config.toml
intermediate_size = 1024
norm_eps = 1e-05
decay_fraction = 0.768
MLP neurons of a small language model. Each row is named by its layer, matrix (gate and up: input weights) and neuron, and shows model dimensions 144-271. Each number is 500 + 40 x the weight over its row's rms, rounded and kept within 0 to 999. Numbers have three digits each. A neuron's up and down rows have the sign that makes its largest values positive.
After each neuron's rows, "fires after" lists the tokens most often just before its 100 highest values on Wikipedia text that the model never trained on; "fires on" lists the tokens most often at its 100 highest values on Wikipedia text that the model never trained on.

L2.gate904:442533550488473464456531425508530539553468488565454502484461545498505488446478494533490526502538470566598507518589425509580505573525456485496516523486501547486498599485467398449478495479488574490517468588471589447539492507428488533467507453523476473576491489504516538478552530456526485568486485529504411623500474553486469535552522491465547546553503480574470505471467477512500519438488
L2.up904:542489438514514466418606509501435503471541457485457506522483441558474499483471545489533520494477498438469460547501447568536502444468517468402517544428469551466468529505487537480458439501499528502537499545454431431528544453533531451562451416443545504545539524427553466488502461506513493548487559473616561503468493508480402479409497496487493499529423492443523591476583508512457462545500
fires after: "h", "ai", "ath", "k", "d", "m"
fires on: "an", "j", "n", "it", "in", "h"

L2.gate813:439454483499485496465457532498491485440488447548492474481525529500501569500506493466497600488583421534505495473490522520500445511503503479431479472478536534479581505502499439539509504485463451473421487479483519494601465421486498486531589526524557493458483545539422538540511510505574435529440494494459471522500455531589504507467528430521539550498519521452522538479480504509520502492475
L2.up813:578546512473509503458499415497508472538497598510498517501542530506471482568510563476554507489496543551477486482496478560534473489519493471511556555443589474521505507499537480434534508483502456487544527457507469424503488499488560510554510507463491480476484586506512511512467471521439525436490541560475452541527535495492451591437529519487544516545447443508453521514454516496571499505521
fires after: " acc", " Dec", " sw", " dec", " Miss", "o"
fires on: "ess", "ision", "iss", "it", "om", "j"

L9.gate701:537521497606462478491493454440456444458556484499408477520511447528439486466493567472531533503454405508535462569478480446508501556478456500504529556598492511530467544477523498456472530476486479563472524524505543498526484501479488486543589481491521554491487518467502469454483455482545535520493480483513398489552556561455475457476513484542515493558511583509535472470578468512517563498445
L9.up701:512479417513514518480496476497518540479510540526478572488536543551553460569464483529555561489511448573560504479520460543473587503469496442518514440443517555518400622573594597448516523551484504534491479550509484509491453490454563487464464510508486524474480558451492486502497548498486580472438511520538479430475497505453427495467478506510473473513411553510590474516578489512519499581405
fires after: " ", "–", "|"
fires on: "19", " ", "\n", "–", "20", " –"

L8.gate285:456412526553483434491588462461537470550500509526518537514467525489481392446420451451505482456447454488565483523468530482506511464438556517472452525535483501548487607520482472487505512448467546486474484467518493530519507526478507466469483519574465422491497526545536423506429464487522453513521507513540578513445496523457479520519516486470459508491579507523547570539466504480543564462462
L8.up285:495445570441492513542477471448545498501509523470513539492501444495444529512479541520398511591516573511485557497533447527502495473534478586476468565496501478539520527538468429451405549558525451542441496523470493459545467538508499572541577493483519452516457496501515498499474480526442448489521584556456544407551443516493471528553556458479534446476540480499424555480506546494486455449484
fires after: " |", ")", "s"
fires on: " |", " ", " (", ":", " of"

L2.gate18:507522479460490487476506482456491515467484549429450466523474516506567411478537475521480515468493441498497469531458467511534467541448543515439410468470549475556440510398466568544531572516570464543490463524454471496556499465466511542477562495495529483533470500606472588546550491533503409455439536467527494565466478533471502544458509512431480522531586507489450537467531509574462470469443
L2.up18:556550476459533485495508623527485465515428483501473472508505553538480464490477475520496456564597530509506514600503495455505502516501455536521454477552522464477484403563488529426570555478484488517556492490495528544520518528541500561463545544559517507484432574497504490453493560523549482535614518493486544479520510568448516516508487472509547515495443485393478519546472511492493487503484
fires after: " and", " mod", " was", "m", " not", " made"
fires on: " for", " in", " only", "ost", " to", "els"

L2.gate1002:424500491436451452487486532441531387533383458463460551583492490460503501485452581478516518478503470564488576523462573539521438561508463543494493489475538466438538413535477467477474522501399483506466520530482547465592460534452480465411579559493484491438508483545486475469472519514526531586551529443485477458490546537497610488549517458529482514492511464503502482487537461487448496566508
L2.up1002:537509486518500445485476535471512466526557456469515438491519535553503523554502503431455533513551514533492571513515509517456403500485495529452461532527527476478485519518520524567557487450559457534443541497487483474566506432499478485549510514576523527487498537478511484488488478510498553587544470544479423506547525522495450571499423517491498581541496498501518430539450471607509514522556
fires after: " direct", "oin", "enn", "n", "in", " com"
fires on: "ed", "'", "o", "et", "i", "ine"

L2.gate777:533471494532410466461468533488500459468534571463515498476498480486539482551552485518531503513498476544545515540505434514465455502534572509555469504486468454528484513512518483494494540482439505454500512521559532470492560517516456456493539582519485527491527471554453478480461540549472548508531495520520473489507472519505507530525520539445490492540516520525541442541507485511536511468524
L2.up777:558502568559505446465475530577476537469514503503518519494463527435510519594521528426463494504534503510502511466529503569454552533491462490590439439409495487529499478502450577455525521506484509480521518537494502473460548482479448505397477485496497461526558493454440484448472500474587503530506489499490475550469559433437568492547542498541564486533528531509499440424478527566472509478527
fires after: " dec", " ar", " Ar", " cont", " con", " qu"
fires on: "l", "g", "d", "a", "ick", "r"

L2.gate316:489483461483502485492508430502523441510485425597505528510470518408537537525570524489494535520460409506547513518545486495511419497509540514533529532560476485509471524512515422454502532477452606476524458541410499526525532480537540531523515507510474471451495507562426526444505590459573487482492549489499530465531469555506541539482509463458484492508576500524469539543524513477448466451389
L2.up316:462508488532536527619450494538529503534492430593566535477475492485515533517484503532528455485415506464523503409549503422462502454405498521542570543555519433492475546547522485468564457461544553534543466423378466551431530511552479523509498495452459437457504523576454541468434532478458490448479561503501544436548467453502494530493516496459483462486523439571490525591518506470553515526480
fires after: "ed", " may", "\n\n", "ad", " Direct", "ass"
fires on: "or", "=", " President", "eral", " by", "y"

L11.gate742:514519488459472411476525430446497518527517503406463532580521491501504518519499449518484559486507497478566523565548489521518529505574542494488544467488479487531517420502461519496473557583417410479528519570572505387543501430400467532502540507520552525450515468541459503426522464540540530473550492532491410436483486583469511489532527518491542494462533576441486466471520516514495464522468
L11.up742:418485389565553471479555520563541496405424611528491520505518533502482487529453489539529496460545525535485483508470509470487484464487453508564464498546464458504595494499511480477504526532478417507486473464504415528432507510476472553468498520523504497474533476516458549491538485502479473527540556566520530475490495498469512462443507426558509491522525527534522503538491450501488425613513
fires after: " de", "ie", " S", "o", "g"
fires on: "g", "v", "z", "re", "ut", "ri"

L11.gate74:525445453463424440525526499549566509465470506423385599541542559490518446563563510503449441532478412529467518514457463471553464529560516593494442466454480480503526522473542489418499546448507536472496441528606487453497497488509500592464563536575456524504493470565470485462529511530500520576526594523503393509516512549463448553519541516512537462551564546508556538505468556527467454451489
L11.up74:511531525497425512565559538468575500508486524492539479480549557534464507452447446511501544519487531413554534471629554511432506468468461501472393516557526479506396449530562523469505456506464535521479548503520458529516455511492517539493503497436478505428606571505484548555567550573556516499485523468531478456521502530488480458494548549526506485482464501499529461596493564505491511489465
fires after: " de", " De", " s", " R", " en", "a"
fires on: "v", "g", "f", " de", "ut"

L2.gate531:532508526464489470485486505444527543515544460505442515561581502462442581508489525612516434479599435460493461471469561514590411508509482588506517493551481555447505467503514504532475518499506506469459474526528508471537540466490486516573550552451501444504502456532545495474551483541508461464504491536504487487474509541507561599502526461556483584582503501501407453468498490516523487499531
L2.up531:430486459490520527397518500468481469446537479518499447519510487475448499526534430485565492477535476521504473503487527466519507506499527556422529456554520564476499472467478584568554558466494464493493535573429453432545512424470454562487521459461483475466493538506539462469479526484503538427458455590540526429469547519519535452526407555443503500456497543464509469545495495493514458562451
fires after: "ap", " ty", " comp", "op", " prop", "m"
fires on: "os", "p", "od", "s", "pe", "i"

L5.gate522:516433420474533490438522551514480489550483555550428481541499537492449527435453464476464535484509492514491505454508489483505519423498404510514573458518475533452535505417454454429452542526417522474507508528479456577530517441476528545552525539497491477525479520438571504462460533511481549614479498523523509589485399538497532495529426501567469519523491517508525475400465484569460468460406
L5.up522:575420516484514477507488571618504534466445567547452553540534437486507442561510508531528453570521467538506417461503470475466464490501494499529478442462514519480532498466493519409555524550396510536510472389528436517501467484559516461497487489528513454510505512423529494460529530503508503427486500600499498528500490475527477499497463511526501538482533562464554450494528540516488499578472
fires after: " gu", "ot", " Gu", "at", " sp", " kn"
fires on: "el", "ell", "ent", "it", "ow"

L11.gate131:475469507476488497527453461483458473519522471494471532495481478487428476519428427497470513429509440556529495533459554539558494581448502478472551498493551600461443447524527498578507471483507531530511559523475490453499498525482459572519508504494525545447428532575505469497505489533518516550479477464537506547489495569472474503552492526556523532446559553501488479532476552452476534569480
L11.up131:511515540475580480504465491556541491497520442561496493526599534538531530567573506461501436558534484495530478514534512415473490517528522475587508529507475486505516486529493479538518525492492571499502535481527524490495515564525521446562524558424435474540479534491434540455588534511600441399477470543493480537552464483531499523483506541537509525471544556497494470500511478474511495442537
fires after: " met", " d", " in", " R", " ch"
fires on: "h", "a", "’", "or", "m", "ed"

L5.gate157:468488559496519531408495488441500458522480507543508484479459589521556489532520490534472518527462478518520523535466499580489506482570531480476475521572477506496515469497529495457448521559467500428452485543489482538517582581545512534511500528414459458535411525468505441496442577516467477505510538519462567518493510501454530463479465465509438537492523499517519558501488492513471482469471
L5.up157:500456577536466486555452486484545466572474511480656487527525540509531495459525461489544518544460543459579481541471527554492474481537492528444492571501463524530454504537526510489508466496468458455491588448530529478518545499500485443560508579507479583445512475536508451496469508513569481438504478483486497451489478485440493541528568511501492493546538523464543537585569548538457507450538
fires after: "0", "S", "C", "B", " co"
fires on: ".", "O", ",", "A", "C"

L5.gate856:509483474493534461548525501576467546511477483469469546544455442481484500496499468510578513498533476564523478483549540488525484543512509469570457515534426487531501571515451482507491509406475516469468441497446441438538567480529440566502523486541498490454439478494579523524424464464478521457506504482552487476555528584461457497488476450550454534451589520437533535460520453432473493481450
L5.up856:460497499554571509550433518500493475493468392481449570454561556526519427535491482532490509501565490581477452545472550443405544495478566512512527517569496499471504507531512476555517551514504492521469495423514538481471500494507470462534525456502499487473505478507434487489464481514508574450476571506503497547486500527488531513529424536529536524509540494518457486533487490469493498503551
fires after: " B", " ph", "l", " Sc", "hem", " Ph"
fires on: "ot", "at", "and", "ant", "et", "ul"

L2.gate228:461495508537512445533441499403462527509545499525515412470522449437490510510502513426547513498529500489526532549504467513477563435496489449538548536534489546484558457457460498547441492519504548516535542493449554447505490524453556558495476532491526503458521486472432585473474493431512467425517498436436443477474554544503465463459502513516555513526496544554548481446503523556544531562490
L2.up228:511479548563458483481521501445481452540556520518520476553530471435409488473513498521485571432488440612417525437476462525456510479513487460444490558486461498518568541533559576581473474511450499486461554535573573471483461478547501544462493475466542582540482473483374488538435460522474432527481505466501394469486548472523532504545482452636467500562484491551446489496557461541559529511502
fires after: " K", " H", " G", "g", " C", " Play"
fires on: "ome", "on", "am", "ate", " top", "er"

L9.gate988:517523466526448535449524515455509472567486516521483554540507529525525483557506489542429432506490515467495566575514478505510459504591519472440475547478436441554512526513531527487529559476471528479479476542532440488492554556538590578455466478490595481588552456548470488457522495445514469476499526531490488445524542546549525479471477517492538438564492516474456499531532552515523515553525
L9.up988:495520515546468464456575546484442474499619502540513525565463504528512440452465557478426420496467465517488505523512480544574552491493543491495527464497460516471464574516525553471521501540497485526517519474445507526540517497473545486501561494533513479502513484533487447503515558450418473518542541542495494497407524563502474509540521463466478536518491578541545556481516493504525426485444
fires after: " B", "B", " g", "ow", " Sil", " of"
fires on: " red", "old", "l", " Br", "ow", "ver"

L13.gate832:551549543486555440501493478495515534489536529508508448444462485421484556468524524468451524479458489442523574535510475581576521503542494508516560423529484481492474530526522466457504524505485581450472527504494498528569467493497550481483538469446514475523466490540423537494400505453533472495533518463435531549470468502531490451513549412471515515486507467404530521488508517494503515514475
L13.up832:507496512466481502506493511472398432541454537530431462495483518488479499521471550486518541545525451536437482474417524460528534498498528555474464471518562496492407524488521456549519557542466501607447478471541491506536462470505538484439565397485499516516456543497568514435476547544513456455534494506563409444491546501598483465497478516488594480519495489497455472462498498503484547485519
fires after: ".\n\n", " \"", ".", "\n\n"
fires on: "A", " A", " a"

L5.gate139:536519511506440491489594504531464463507557504480475554482569475588437534522574465485510482497444505479573494553487536581512419481531530483518529540473535541444488457472442479520457518538421565467481531506525512458520552404513498448501464509497504495521483448480487531473447429463530513414465386488501491481459436543463555546471519479554536559572515499436499500433541460463496502541488
L5.up139:504467556478454491512490450500507472550498572523496468542566445545413557459556412528515478484452526482550533483471563511509456451507513561513500508484500581454565501480463509577451517565525578469452477432494507466515589440455506525561433478514463494532509488499541506501436569509516428385526423466560512497421466492489487536551549488546519508619519453442500528441531506490464495489509
fires after: "\n", ")\n", ";\n", ".\n"
fires on: "-", "\n"

L9.gate700:541466465530469440504482459455487513509503502544443516543509497487523488538502516405432513442503506575555452540513455477564484536548438479464467508501450547483535541575511488547542495489395532433536485501480510409495495413475514560486525552512491470528495501490508480458518487492591513490507555438488492530472496543477522580523515509492521440540491549481527520448519539471525542500528
L9.up700:556486504526556502521517478477532504481509400560433522481474519517466520484504535409467460513445505490499450486493393533571508565555401513564469527462512517432530575485503434482444461541434485557526439481454397489479525445476479563511542452502509514509510513447483517493534520491520447433549459470477540451523508540497595551524559460510525507508440511493488480466546489433503550480560
fires after: ")\n", "\n", " M", " I"
fires on: "-", "it", " exp", "c"

L4.gate21:473494490491491530413507514443486434468568511489488485450494507430480453484500474500491494495540505517480500511531518555511513500488498521486502448419471561448469540471496520508408582435442553512516519543503484476595476492474549498514489518537459526474535468514513499396528487533558586531474555471477474425465555519470541508508506508431548458527512514472463480478499486493513560492493
L4.up21:513519580507479517465429552484501508556505407513434529477508558451489498553454503541511492501492466463461479441467552490504465473510502563527462538472511454460527452522519527427516474477538538604511455504532489532484500557542539491488519501544519454512521510484481513488447494472501489572539453569531508530483479480528569549463492511508500422556444484590472535611434514505573490527467
fires after: " h", " Bro", " f", " sk", " H", "ou"
fires on: "ad", "ot", "ree", "i", "ard"

L8.gate387:483535489550444496471573566488505490465517491498422602490489472504431477474466423463500494431453426471493427530489498550525540448511528542447508595543494509460458580441431507501505541510488497501497520584456482466522530465537545460465504447489456545546511514479476546495473563534514506461447476501529535482502512527488536503492500494436514490515501545545467461522507489529498503524394
L8.up387:535500467512536498502547492474523490503521534447481558462470484524410493526425514512518529447491446440479473518507527517523469431467506508512490542545451523487525509467555511555549509501445459454487512498516558493475606417486485435409518561481447456549531503483524469474471550517582486457472470470553493522520472477502541553513524502454492529455547506496545504569461457430505487509504
fires after: "-", "A", "and", " No", " J"
fires on: "Z", ".", "i", " Y", "ody", " Gr"

L5.gate695:488498535525498420486518475593511490486452481497427592510450468503517520514473456533514508517534486505500568504520533515465392556543485543563530488468489468503425482489521439484484485470376544502509430533476596483474522452444473525543514546464476530474438487464439553552506515475516469568499566551466451493525463548472548505503515547447451569547530566511538518375507469488429446530506
L5.up695:532486564502490474564560493497502433442437543482449565503527520526549445505511554489469559518475529496493484565493477588496491493556552590522530476452512433502469557462512556499537509502481443481420530503482408424474424482528561547495550468454464556477502522517523480527489489546542465441535518478449520482539553536510423440471562414522544513491481528461459513509560537535502514497491
fires after: " A", " Br", " G", "z", " a"
fires on: "th", "er", "ig", "v", "ri", "ven"

L2.gate34:487491532439478505455508516483522436531526504479458510475495484570515507468435456506490508501515535521480571545565529510474490470492550559555472491481507473517515448455527532396443562495536573547520493540538469447530494494504504590426428451518533517525436442467447490487444580531473520523610493480544522417453460564474456506477479520487451453598547550534533558448461465534474528529539
L2.up34:446511502504493485505511521501432494469524447466445491558469544507571446498503515614501479445495574535535526511481571547584530540525505446467563467418512477555482529440433559538521466422485559508490507490430587519525487528492501458491438549487432546473469542461470501457531418466433551507567535539493432525526527495495506521510485577485478544489531575521529491439539550554521474458533
fires after: "O", " I", " O", "I", "U", " JP"
fires on: "w", "V", "F", "L", "C", "N"

L4.gate872:485500484478493522492531503471559457558417507497450504508465456535580448480530467517455519466523518495490517565450473527601527480544556549620507498538506476444449501477509525450517525471517435458491487554491389517590521435507545521447557473479537493518504507473507514423451540489493561499609545462528567499457557479517471483480462402471533533464459472429423512455530433497414544496453
L4.up872:576434478527481461500495476527496482559532483515533473474465539539499554561486470484542414476523461525492455468462473498524507488564463467524561471537622539462476516519538467575533447483511484503538483546504459462532522486440436486456493487478485548542511436566471542523483535503475506459470471508487532517475543531531507469560508485562448515511505553572472449490453462546525573488533
fires after: " stud", " prov", " Res", "ot", "ust", "itar"
fires on: "y", "er", "earch", "ide", "ided", " as"

L12.gate491:518478473547442441483480496494515451542544490525511491512538501512488499519493432472494505423504522563534511576536515493465459551487529557480503526534491548494465473484603560543512479477432495498527587540484555512471508452519483502461575490519546461514522480628554549483476514442511511441418477485547535563412527486442525503541481460518510512500533538480553535601531541478481508511496
L12.up491:480524508573485465531490495531517544487569477573456485496509501517631533482526531435489548516524476424485445476486496445555464476465516500414460535457557489485497500539512543576492466431473505530564548456481503502434450480488458523506512454562540545480470482500536492469488515496546487467491483554584437532442563490505539491510495462517442478558562475536544486497536462481482515471532
fires after: "\n", ")\n"
fires on: "-", " "

L5.gate616:503488423544484520416491463431419477477503516493524470502490498467481569500460454491448592526481431516486552578495520555558387430582507490444480465491521539553484485524559477541481493489510484463410456575481499552523559472489482484528486455445525429450470496546517500562526489442476511556402441478539494466477495539493496507490532439562546581471492538508477556445473460458458550472516
L5.up616:484481507511500514500513493432494537493470400566437527557517424528518484506537540460482508526488522462434548547554448483508481566494573506513527459470418517473512524467472505463499472454478503476489370534549495494459524533501510438580562472494545512496491517455475529565618494467474483462483443537546476434534481498509463561503524503457506495505538539517533557408518503527520490504489
fires after: " f", "I", " F", "el", "l"
fires on: "t", "ed", "it", "ree"

L2.gate477:491555467433434478466464499514527490559413436489490441506578471442420474540418457529464524525494500523514491537519477551555482491556492526481486571597465492544510536527497546594477542502438536491537517576580493471547467394563470484451512501531521449497494483570548511491509536547550448490488520546488483484475529564490492541551517492510492438514478515528510473429573510489473441502490
L2.up477:467471528453473494516441561435527478530494506441511488548538512408488514472521494570493543520532445543403421437544448438455500518577502476526504519539502559464520583508559494546475487498477561418549506527591539467502471490524541465551529483550504493481569490569486494527514525465495439484399495497444527517448516472494537464537470454491506456549463459540485491412511435495485486389577
fires after: " sub", "om", " U", "im", " United", " term"
fires on: "s", "nd", "ject", " Kingdom", "j", "ia"

L13.gate428:555505444493565451527583452505478481496526505446520554520488502480475449490496531483510568545553549482539488499463533451487508522520585420476523468474476446514510588499490554424518543504511464508457489556541556475466434534450505517551494538516480540489430518474550449531463442513487475508594449472466517399521516519570509504505495537539521516490492540509485464453526483496428515504476
L13.up428:437470492541523503508463469531485525380510476525520570481521526465489478556537497523549541560528452496460492475481536514608496500492478541479527527474431544459499475523493486421502502502502543475542479443583497457450501517472573490488352509570453515512429514524468462487400537484567518521481478495472544535460539491531512524548498561543520478533438467470510494530515518529580534505579
fires after: " ", "–"
fires on: "19", "20", ","

L2.gate693:513548480471510498486500569437500565418524484554451431513520551467536475439556479472499525485588473459494522518426451435458486516523537525514488464470487490499511445506515521485509539466462550449428527510476543509476470519489487481562437523503520553466462491433408577518585489475483544525559492496508510451504514504531505489593589530568547466509577541459577528520499548553538550459424
L2.up693:498512572484573496545558472457511496501492542427419457517534542530468499500572503539517529445613493500507515481481530502417509473437511539524431515525486479484485506544505505594525592429491446534410551547432533456568464515504511499433452531522517562542492466540454422495476456484537592526566524562492425484545486492494502500523464544559492425496499463478546527517510522584511511473437
fires after: " R", " r", "R", "all", "l", "ict"
fires on: "ad", " Rock", "ap", " played", "ail", "a"

L5.gate342:421464509508466492400417497494459523439507451488486440479479547469545481541474557458453491525495483476588497515489467521482438465498498490488416565550462523560519432505534448493546529482483495491510471510511504538501522438533494546423515515547511508555501483537444527512465546548482438532536487510483501470597525528485538553475453482545508518532423457512487462499506485493462521481554
L5.up342:402516587499518517536471456522474517458493459434572511552574515451489450503494497413517479480573522518500616572493477482554506517428483501426485514502485578474537526528429499541496466552517424494394546496564508497491399480501444558532433464544510559535499458513406560447520415479403474551393435517487418528520576468490555509488530499488531466517461489519561509443519542530475454455513
fires after: ",", " U", " of", "ed"
fires on: " which", " that", ".S", " who"

L2.gate66:555415489469501466500512530436529538465488474553467436490585526562519528521529492558558471479573495514526506552473546531522512515502551526452495512422553481456470515507475504496454568480525503525485510582598474487516443553479572547486459545507510445563502534527533544505555465606518485507560461543495547482466514533451471497538473499525487535527509496480528448563538491516505520499509
L2.up66:557487497510552598535594475498560455544501556397508482526530575527502420494428491455490501535477506541496533531547518469479505438506486490461552486473485432578582515512509446555580522523490541507515617466489457569494477497447510475498554553457484524490486575501479474548522484513519435527494525426455507422495529481508520441495528492463500472494502525533527554427506469482503486450495
fires after: "W", "g", "B", "b", "G", " V"
fires on: "e", "l", "it", " (", "u"

L4.gate369:437511494501503489526493513531497489493441499409415502500462464499549498476564490438529464483535486587560453467471455563488497514471453517490442495515510526482501550450508549507519597439507441512504413491540508456479445446515456575470504467517529489549412437550462583486459492548545464534513563462470579601506464565479549466496465430448510503484559485488479485463464478488473472500460
L4.up369:485446499494444483473472506533501521536443448556506518520505483563519443586477450456552447460455505438471513493528493544470482483523447472484519457539519514499506513505465449511574434431475520527563538501463473581508465580530514472532517504510592476477429517511500538543493554421420515454466428533504538517481487497512496460456468459591492533484507540540479531478430482488492462515535
fires after: " may", " G", " K", " k", "T", "ir"
fires on: "or", "ing", "ent", "and", "V"

L4.gate117:508545471476515515505445518472499504478430488555494458518455513486452476485523447481480529523527470469426456470493501585494408443595476516568509508539428450478522484514456527507504590479494489545462529452502497480552470518495546596511512586461495462535501448442435424473463501440525439502508522550471527523506486513542496536477439408498513465469562541523443580523520543510547455518462
L4.up117:506539486456480477485457480501533433530466433496548449453516449466488469452529401460530483511476538468528496495526509508480470503487519467506461492480498447474453480551434513556435479554484525494508476464524462533511514576567524525546519522533484524496563456575365512498506508519418471479464490505500474486492529481462412520558488509450476477510519533491494618562503460464489476460461
fires after: " He", " No", " O", " squ", "M", "o"
fires on: "ad", " Mc", "c", "art", ".", "'"

L5.gate862:481437538391494507480506566503478563441461524488461473498580502486446541474520556430476489508590497546519435569446521490455440550531529487495499431490498497502508474514492507574552536541468447422445480523457512466552541496473485549444477508552441533512510422546464494523533468514495513570532462420500477562509438569467525395463499510482494572493543553471550529440439540528456517504526
L5.up862:531514588561524505505483498519494503526449496515460504495439549480500484523565477422484557535503558450506496495556555436443543481558484533435466513526474494483515544456469519505539527490488453476460506515524503481512498479535518526446545525451520529553513463500578447498561433597538407534533549478444438461443534514541491398465526458457496512505537506467451544540458463606468497494532
fires after: " K", " sp", " P", " m", " to", " V"
fires on: "ent", "ill", "enn", " pass", "ass", "akes"

L12.gate690:495481497546494516514493448514528491480488478526494533560536439488575454477516489466502479515560547404577484551458518468448530522520510526495465486510471462523533545503526510484574540504492564560460551486555493485486492485506537456527489544531569517603478492554536489563500456568581408527509467510487441453520492445514440446461519480453496590546620515493432474508526523495431543465489
L12.up690:448483503527536498475528541541557415570467477470481539533566496523527550533508519494457491487567567484502449463460489455439493425559470495547445511447445443546537478516460525510488552499481480495582570488393390462530465504519518487469566529510494485489528497467579485438550486462440481474558499463526461498459523505508503434529496522463543554519535491523485498485499489525519474479469
fires after: " |", "0", "2", "1", "6", "3"
fires on: ".", " ", ":"

L2.gate451:485465524479476427560484452457524462492459519506520521477512493537430536505459468436521560498478503510505486544528428553480528555547590527492528518474526535488511519538518514567459528550487524436514510494606439463500507466459510542552487427512470511501432442525485512555422546550588519461494462460484497441547487576477483443495467442513518447509507455425527493455552503430523550492468
L2.up451:487543547503481531528506501495489521526480542482504564481452523471514469448440529570456553455530473530521621484444500499460476515526492510538551475507501518551492505483476466425517514534412591544491556550523474533487479466485510516484449525529533507516453527489470434423496407414573585552609527454488515539511470497507481451508490585475539470517526515450534457439484504550496548565520
fires after: " (", " \"", "\n", " C"
fires on: "L", "w", "al", "k", "l", "f"

L2.gate556:482499475585487494466470412541460500488479492499525517481430473505503486491468581473590487588507414578523497555521482472504476487481470543519541491538479489544503546525485429492582551426488565484475427519498477419519454485426474602542485506467549518501488507500463528556523505397536471474547466458454491416565541551496574549491490516522522415476583482524474539436455509459488591466518
L2.up556:513516411468519530494460601479471456434482516523492479469529481541489545462465513494549530531500481505474482528500488494434551460535493431559447432533569551464487515501520541470453498518473459526468523525467420457508460444574471417517578461528543478475447546559551459500519424504457533490478447476600481475538523531515504520574518506574529495515469481537506474531450475403499537503460
fires after: " W", " B", " h", "el", "l"
fires on: "ard", "and", "ot"

L11.gate763:509530463583607516436509472436483481500441500552515530567503511591449470535492464491489481510551515535521464583523471454505545483543460454479546467527527430524483468495414487517476493512422492410530512528456541494459537526475466500517479539509475559621465451482505444509518496501533464533443507533524541484473494485497509560550464504491527514540517529488536518496511454440443530543500
L11.up763:506484502524460451459466498474466462522492521479520541579576534547498512565502521572473483471439559519532554544547523521522521503502519521589511499504437479480549536561495505453526509502470505539434465540501536533549480505482498489469541421495482420510451533542512504465478503519526579565547497469508467505573485539503475467546493554541559523506513542479549422537430580522537581586524
fires after: " P", " D", " Ab", " T", " ab", " d"
fires on: "ou", "o", "O", "u", "ul", "un"

L2.gate213:565511463511553447481570505506531482524501510534529484474553488531495489480509433551474496606508443480529499485513461501432420511512490489495483483541447510561447475515500506523524510510494576505426506597524483559522503531451496544539518534454509517397440533472446552590503530514526522483534494462472426464437504524469547519485548500533497474549488502483489508489490440533444593490464
L2.up213:459510499493500515511514494437434483446550541474449484588535479505432471495526516517527515537527525507470495527497505515478488554536490532584451474506484495441454434526536531463508545436464477490567475468511546550549494482439507488485462570584499473536523510428464541538565501535419495506497476513509461513476528504564484541532498544527506509545479473519471517458465587397561535433564
fires after: " r", " R", " Gr", " con", "st", " inst"
fires on: "ad", "is", "ing", "ail", "st", "ead"